Weights of a small transformer language model.
Size: 8 heads of 64, 47.7M parameters.
Architecture: RMSNorm before each block, rotary positions, biases on query, key and value, untied embeddings, capped logits.
Training: a variant of Muon for these matrices, 782M tokens, 11936 steps.
MLP neurons of a small language model. Each row is named by its layer, matrix (down: output weights) and neuron, and shows model dimensions 256-447. Each number is 500 + 50 x the weight over its row's rms, rounded and kept within 0 to 999. Numbers have three digits each. A neuron's up and down rows have the sign that makes its largest values positive.
After each neuron's rows, "fires before" lists the tokens most often just after its 100 highest values on Wikipedia text that the model never trained on.

L10.down337:531451488519549486503548523463556473534476534557511465508576486527395481464495569613429371519441512504499490486448438552444553562516398387502582442448448591516485553480539447423435495576457465478542471488475470482497517506516426466466408561463521439538571515444514495421517381469496466514465391429506465501467448389463433449575433463455427484455485593522440516553536405528465532618546476538499566494485567502483511526425478449505478518590497524478501464469416571473524472495571573511516497421494488457486423430444463510488397673555493453436529392476492484445497452559534526511
fires before: "6", "9", "5", "7", "8", "4"

L9.down103:574411466473472469482488522494392464483596518482535531477465481498538418620469644434496478522532491501486502515422403387466516468452558404508523469462458522576554456505454583462475467471548513483520498546553426506494417472497593482429482423513572518492523591529463482506577565521558445490608582385482521556512539482531466522466484496540494390540483381532485506449496463455422529541596441460498497418517552533424450497539461499466587393487514453393464515499496467469511448524593530486499540442442511496520497503420532524480397475551423502481460542439569469470465529460460536522
fires before: "0", "9"

L7.down196:573560578548400529454499520473455424508507478522528546487502464477488559512477529507507582447479497460418493498494550465512504532491470563550564546501522498567502369427491543447485563589463576477569484506551604441534516433482570509492450454578504473443573516542470534497525504496533449533544556518484461426488538524533455500464548537542493477538433460481476558512525473444511534532561450544524425574456542562540328537495628560586467486517523489524482452532508488508499451505537506477424410440484471578573501604527542533468523461403449480465423519656509464496427532537468401523
fires before: " (", ")", "/", "ot"

L11.down857:537519505524513519482537503527533433580540453562541626426473484335517490517543515396484458443499428524522449475507507482563501386497446418560476520495473446477507553418475523482488532489473518446500416547447478377447616535524546566420469563563555514513519470451421629567450485528564490511455506492458530496482531549475533513432548426455473464546393533429477464457545509435578528548505500551487537580454449430617409467549523561542487405455494485541525417539497552436514464576471511446533445491582453497518485508450477419434460499578508509497431421544525391519522564510486463506
fires before: ")", ").", "),"

L8.down1008:511389461389490513523423429471494433484509445553419410522484503558554455556580444550527453544414504478412387492449591595550463500545508520441410517574625515527486520608468424424504465621568549437439522515511516548490532462572519508525424541459522488497494462458510489462478399585455530522503407520472439480443515456453477462421542446461540475513529497454523562480506512509583386501540504517516526491432478447444584520505579537481501505548502510553462476462576605583448569557473536393481421506364469528549530513582547582466418464560466493457403442406507498450432436473478462539
fires before: "s", ",", "."

L12.down546:456463558593515523488469448509442483587576441509522496501521518517387473402429572528470489559434411453479479445475460396486529364447474582529499457475530488527441578541562487491532474506536477627494462424545565493513545475547436463533547447457487442536582464443494512467512530494481582521478501458575456497473571412522453533507516514514471496498558557450469401490542401525490539505620449399490511482555530516475615522498586456483540511497485522421497537420526455484542460472618534470484462495540539493437450520556526496510634542482505574467444466426540509473537558470513503559
fires before: " ", "8", "9", "2"

L11.down1005:567512508496485540472561499482491339528470481428506490529490513570462483498506597490510585569484501448591469468426471448444518533532546485560510617425450506469539525536465579527473556551439508517458522525601535503531509447463553506487516555462466587485507447451613492435554501498555441477542403527516501552460498507530421485561490611626493534523566475601507513591496473550536505493500559514582577504545522471508494525536482519513430500584490528603492494461415451514449562512552575494540520618558451444441568533453463493551507509564473571577471516513402503503463484518468388440
fires before: " |", " were", ";", ":", "|"

L10.down553:506524624475507562520492526412505504438453455494539550518451455450494441530548551469617502425547527469535541507493344521508418439515471462483571511440481466430475405504477581523509511509484498579529514547424424523496527521565475497449499423461493475515491665424500558442472467411512534595480433560538584510463449550444454395589526459607426489541557533406473470481627420514492452484496527433570538529420598438429554498597482516512439468431512520441468531596450445388453532534476529529411432511426469495484484475443463528465485436467517561610485445565518496476595513503495539558
fires before: "1", "0", "2", "4", "3"

L8.down199:528506515556515479484485644541457464484447467477439516369513493398493471464376554512432369474529487458492497484469516539375452519553462528494577543469547447557558482461512465519459360506468572562498481468424483516488496555511598390437470408592487461505448546498492583410445478494509531495577518442542447544472462530501573456497454461500474523539494539532504534492544472502437525483465535473500490593481520510530443429481521394443507459457547462416438495537481462610445505460435492501565526516482521469493561495514495460486453467511429620597554457444491524424493532517494486506
fires before: " of", " the", ",", " coach", " a"

L7.down997:514526432505510546441592387545478558591456518516483527431528534466466554486601596420472413493448595445493462463510530494443526521489569493500548506519438427433463576582543463434494508510461495598396346612522486527523476495552501499522546488426441587559434474402504504467518542536517518587437476349580437508416510500540590498492492389501505574490521495463568585608455606421445535480514544498498498486507435564441625455504568507558477516518479462470579563554461453515509464507526496497532569462528521510558443549489607454546495485465458430529462469447613564529493467559472421466
fires before: " in", " as", " to", " by", " from", "."

L8.down164:543548562497530434447558565500468396446451520470523392443461478434603425449570518449486496471525419580505550414440376497494530527570478443458485526444529455573573438489577556599440494434551463518530435545514478477430551565549526373484565517463533453528545568459478483504541501574544482490522495508545519503505501563456594498514479455533465515442521472418472496530505484558416582518481507438508502520508523444533556426495454563445481507474442536383453515453528562557458501535506510460480475483478541466499497461478473602568508525447522593474510585503468527570478629530415551450
fires before: "0", "9"

L12.down464:470521535482491587536500453538502542486466509549509513626599495464455523616412462522474505560477607436484543429591440422526466511519564554515424420413530492578517562514503494599469501568478476515517510559532469514450420549481531548418513467519528598412493442538498467460484627486433563582489489436566502523392478446432552572483517500463573438450500438540517451523491494490542445447519591541586536590496494524548540622513475526451526574570552497442435514499607518532489503519527444475511441537527519437478423485526521545518538555486590419468545507478529501495516533507508481524
fires before: ",", ".", " in", " to", " and"

L11.down797:501509549411552545490461457465526476499531557533514448427601580525585460530501478459543550419578591563523521450381413430429420506472506471498480471570503437503434471492551527558523504519474445561477516443473552577542463491491648518507539555413544485535625573466459493509478525487520566578577512522540441468553507540467535439550525460441503481424460555464521540576537461483484529462483445517462483475477441411492501568516453546382459473530493465447475467442477532534447417488516512540520449480401485487439468538409530447449461543426587442449490460548490422498439459446483544522
fires before: "1", "0", "9"

L7.down410:474496557423539495467354532484535512528472413416478562595477518461550437526500413523519451468460443511426479417459478542502502606539575542569528494431422483468436566504608447516421434534404502511530583478497511422390525437530456458465461552588455477427486566530426472500441544535476526550510470308376511503556489410514462476561500487576486499474465556488531428598561570523520537584477562563437580465553508476472504438435486524495513461578602546513505505437471498470526531469505509512516549514544452539498480484448492438616528422664490454427538477566470424500459442497525526415
fires before: "'", "4", "6", "1"

L10.down351:504433460463474508537559548452541490434527477497518524542567442550564467548421462469438475523455474353468453445455386469440558524484503488503515548553521534516556467504501482542530477498518486494441413573521518516524524491532552373556538442474514515666485535518476409480508442458547576511514460515584458489574562564454558455497431415379561462594481513555403517527439560530402539436509451541458662491453455555506536544481538607489455503530478486517522490459431571523428497366498462515483523467453499503561556387476489589582477511509411469386601545520505444485521540528398511494
fires before: "1", "4", "3", "8", "7", "0"

L9.down208:424443529545513535507442465502462468470537506434549492485568459508449496538453473504437511572569521551515452509550618339421522428479641427557530476384446450558581485512493546446534513491492460523419367481618488486415493432499476421568563519524482531545563479552537488493571494507459476400437487536481526526514605544510536522432567516587506437457509537597490429605477485508497441534491496489503516397554434488533452455526551446574432586588504664499488527562540548478443524544512523451537432470514616456473512489440497450506503473428523537498448533493480454494556525571525414582
fires before: " ", " |", ",", "\n", ":", "–"

L11.down203:527476483450491553596473489436494462507499431460382549475495457532516539509459496530520401471447570467544423427503477643555475453536561472463432456526422462563435463462589520437509494400553563518509592482456502526490472499513488531482459520520542446528546420511552476502508567445391539506476424558498512492526502463439483527449516413494454482451558415481557452421532501478530513491456492473469474527488539471476486533453440370446616476543594473455439482554584457505483570455518505553465497458547514483440469464592422536510465582498502580531465429409422462471468631607408438541
fires before: "er", "9", " |"

L12.down902:473484424440449591484472516492483441516505512529597562507554573541564538514440386459469436445464453479594558611518472453551500481490530539610533555569478524484552472433502528424520517473450458562481485518491522433521479557483569529437526424504490516481537482473466475574617512495430557459549509511489522474561461528576498513492390443445429571491427451435552499525507489474456493519442446422495460519441528469457512411478496568513475498475525522406425534538482469522530490448509592484528632534456544558442590529471474556530568504526543532462460552486548520517401545547488482500
fires before: " of", ".", " and", ",", " in", " on"

L12.down606:480521553535575525625480505416518397445473446410484623479518475460510503577491443554539500471445573459464507435482452555484461454482435517470466505547556468476443552514474594501485473530466470565501496454420521538542562528474470444505431524455484578487488491538511476494558498542526491427480518515502455443475430490441504551403507558519515502439610455567486468467421527509527504525413444585516484511551441482585464495595542535518406504494540513526540469500453522643405599484488451602430556488513621428388575469521427617457406534468496461475479439445563503484494527528474477489
fires before: "3", "2", "1", "6", "9", "8"

L9.down632:497552572479499545485526443536615441533505439450464456549490525548486545548485480545367430507483483443527468559520564479497458482588519546535429504480615440467494584471569382455498507599456494521544364434476537449503515526611512574487519506353502616512480462441477447527490468465476466493436481488508458504499546499481531419502469495510454488510526458451472414495416543542456402576422497428539426547518512586381494490514524520453529472575536509474420416552502504517448507502504480501514456574508466467494508503509586620552534513515482514475468431425519568504600542535507425577
fires before: ".", ",", " in", " and", " of"

L10.down929:487400570501516457501511485447562475511558433445441551469477476449454456487494507517432546469581541508500530476505424582570475516516528459472545519600501538436542492536426443487385487554409499430462507356473533517537506533553498461463504482457501488500491519489532419449523543437456470469477502451423455527458534520453543415538433386579394534569469506464485502427594475539459489580445462518569393463575606531445483488503428473425461414495574479556465461544497441527458500526531500471450510564527463489412481464413454434500416516474492615533514533510502411443448533488480502522
fires before: " of", " and", " in", "."

L10.down189:512591514494507492409539494482577385492505479473519534472579535564543452451527494480483446479398536514532566500426506438545501533485565576471493462457548453434491416497564470411404445508545476487457514500482479489484359492588580555481502460538540411506513547513553468484388492447366449514456446457490514545518490499482539475502596446533496569574542523446556483452539473445620462476471444418594583515424486446542507417407492568549567498507572548514543487432548474565418443478584416498547511474437535507511487475526487470435502517528523499528519578411495554452524423398592561403
fires before: " of", " for", " to", " in", " and", "s"

L10.down389:523551512488482497443468506485600468487538466534588464421560488528425511517459512512560472574409423489438502466470480458565466495466365468512521539566533426507478468440493503584447450460525479487482542497448520420491598508569512496423444498519552428554476452494532552409522427575483423477487517553551526502524509539506468513469488522558483557526484531528465518461512549529398585527482459457495426512485490522501474348501512486479495484476580499496463512469488470496448495528503545439542479622561457494437558377616558444508509456421458552397523472495457512439530502516501492485
fires before: " of", " and", "s"

L9.down836:515570599520538533630532465481609567496442469490527473380487512512511508502514582471528487493476478417494533473502461461380508476478498521436551400494529436427556435510434443510522426529554589499467545500529450567511470521491478423549462440513449531500453530592395518517549465512537446397453469520545525457419478516418475527465475514425416527560570564596524457510462426447490468598625446482481521555573558497435507493472405483426484419488511535556467491451441500443599423454526468449487645516422458469420472544472462467523426557502536447510552473513519524526522513522496547626
fires before: "0", "1", "2", "5", "3", "4"

L12.down976:514452540431507512453523593475474534515540551383488425547493457489575481547399421522425449491463592477530551532527413539481523397482534499470483579514513487603527450556479543513521544481512490478470478520536514555425496583560548476513471531479483388504568495431439438400488581526571558475467449532431414540521488504511502429452574560510592495403438431498471558539528520547530507515554571511511530457580455306533500530498504475460500499491553487504473443508561432553356372487542476497501523505499468470481454543473527557482445516434500517467522406523466465555362502478466462470
fires before: "0"

L12.down535:499516520516563524500513567557523445484497545503475520461532463458529509526474465527481461526539539489478525420547489517492446450450479440436573457489603545549454478466526553494478479539497487494517487512463474445571476463475488481481435529495499502509634511511532569538417646528600465460472495491521537484542510543516512508601504475408509599528460566504460408487658428524502546527494577478488495482561502461576553548480606506472461501491477436559549440442528578471557466487531376474566466541647509506475536574530457532488515465509527480499507447429510489492403526461539449568
fires before: ")", "),"

L7.down955:503538538592461501400409416551475481522385496496547488476525592487632487541530575478571482497502553466433522415546490486518482481488334479561416585496507562455519418456538525560457585531435506555569505521524539513539495550495393502585502535434511375548522484436474516464507442585522454544511541532538535435567559413526436552597474501463521565517429557524436501510442502460549542479559365584428438509516493510470486560586464534524459465607577543402553461559445535483416603476583493557504483456435550448547552512494441573512498565573443448524551431426445540432474434481511465489
fires before: "0", "2", "1", "7", "9"

L11.down1002:481562540585467480498490523383499563517553464442494535439543512572519479510533491497469451510457554389470513604480479503487537451563431507498382536491516406384442390531468406543391420565534423520425446506538583519542431409578547466539530435539477481562457507387531561416484557543424480491648532482452562439550504505496453516418455417424469471528544524520481558520541506496493516526415482475526533496506543545445478415464495586479457405549553537436431499575450517575519485493545545511601493545438520429512511489503508565570491516473508446521537560439532421463458524548484445530
fires before: " of", ".", " in", ",", " and"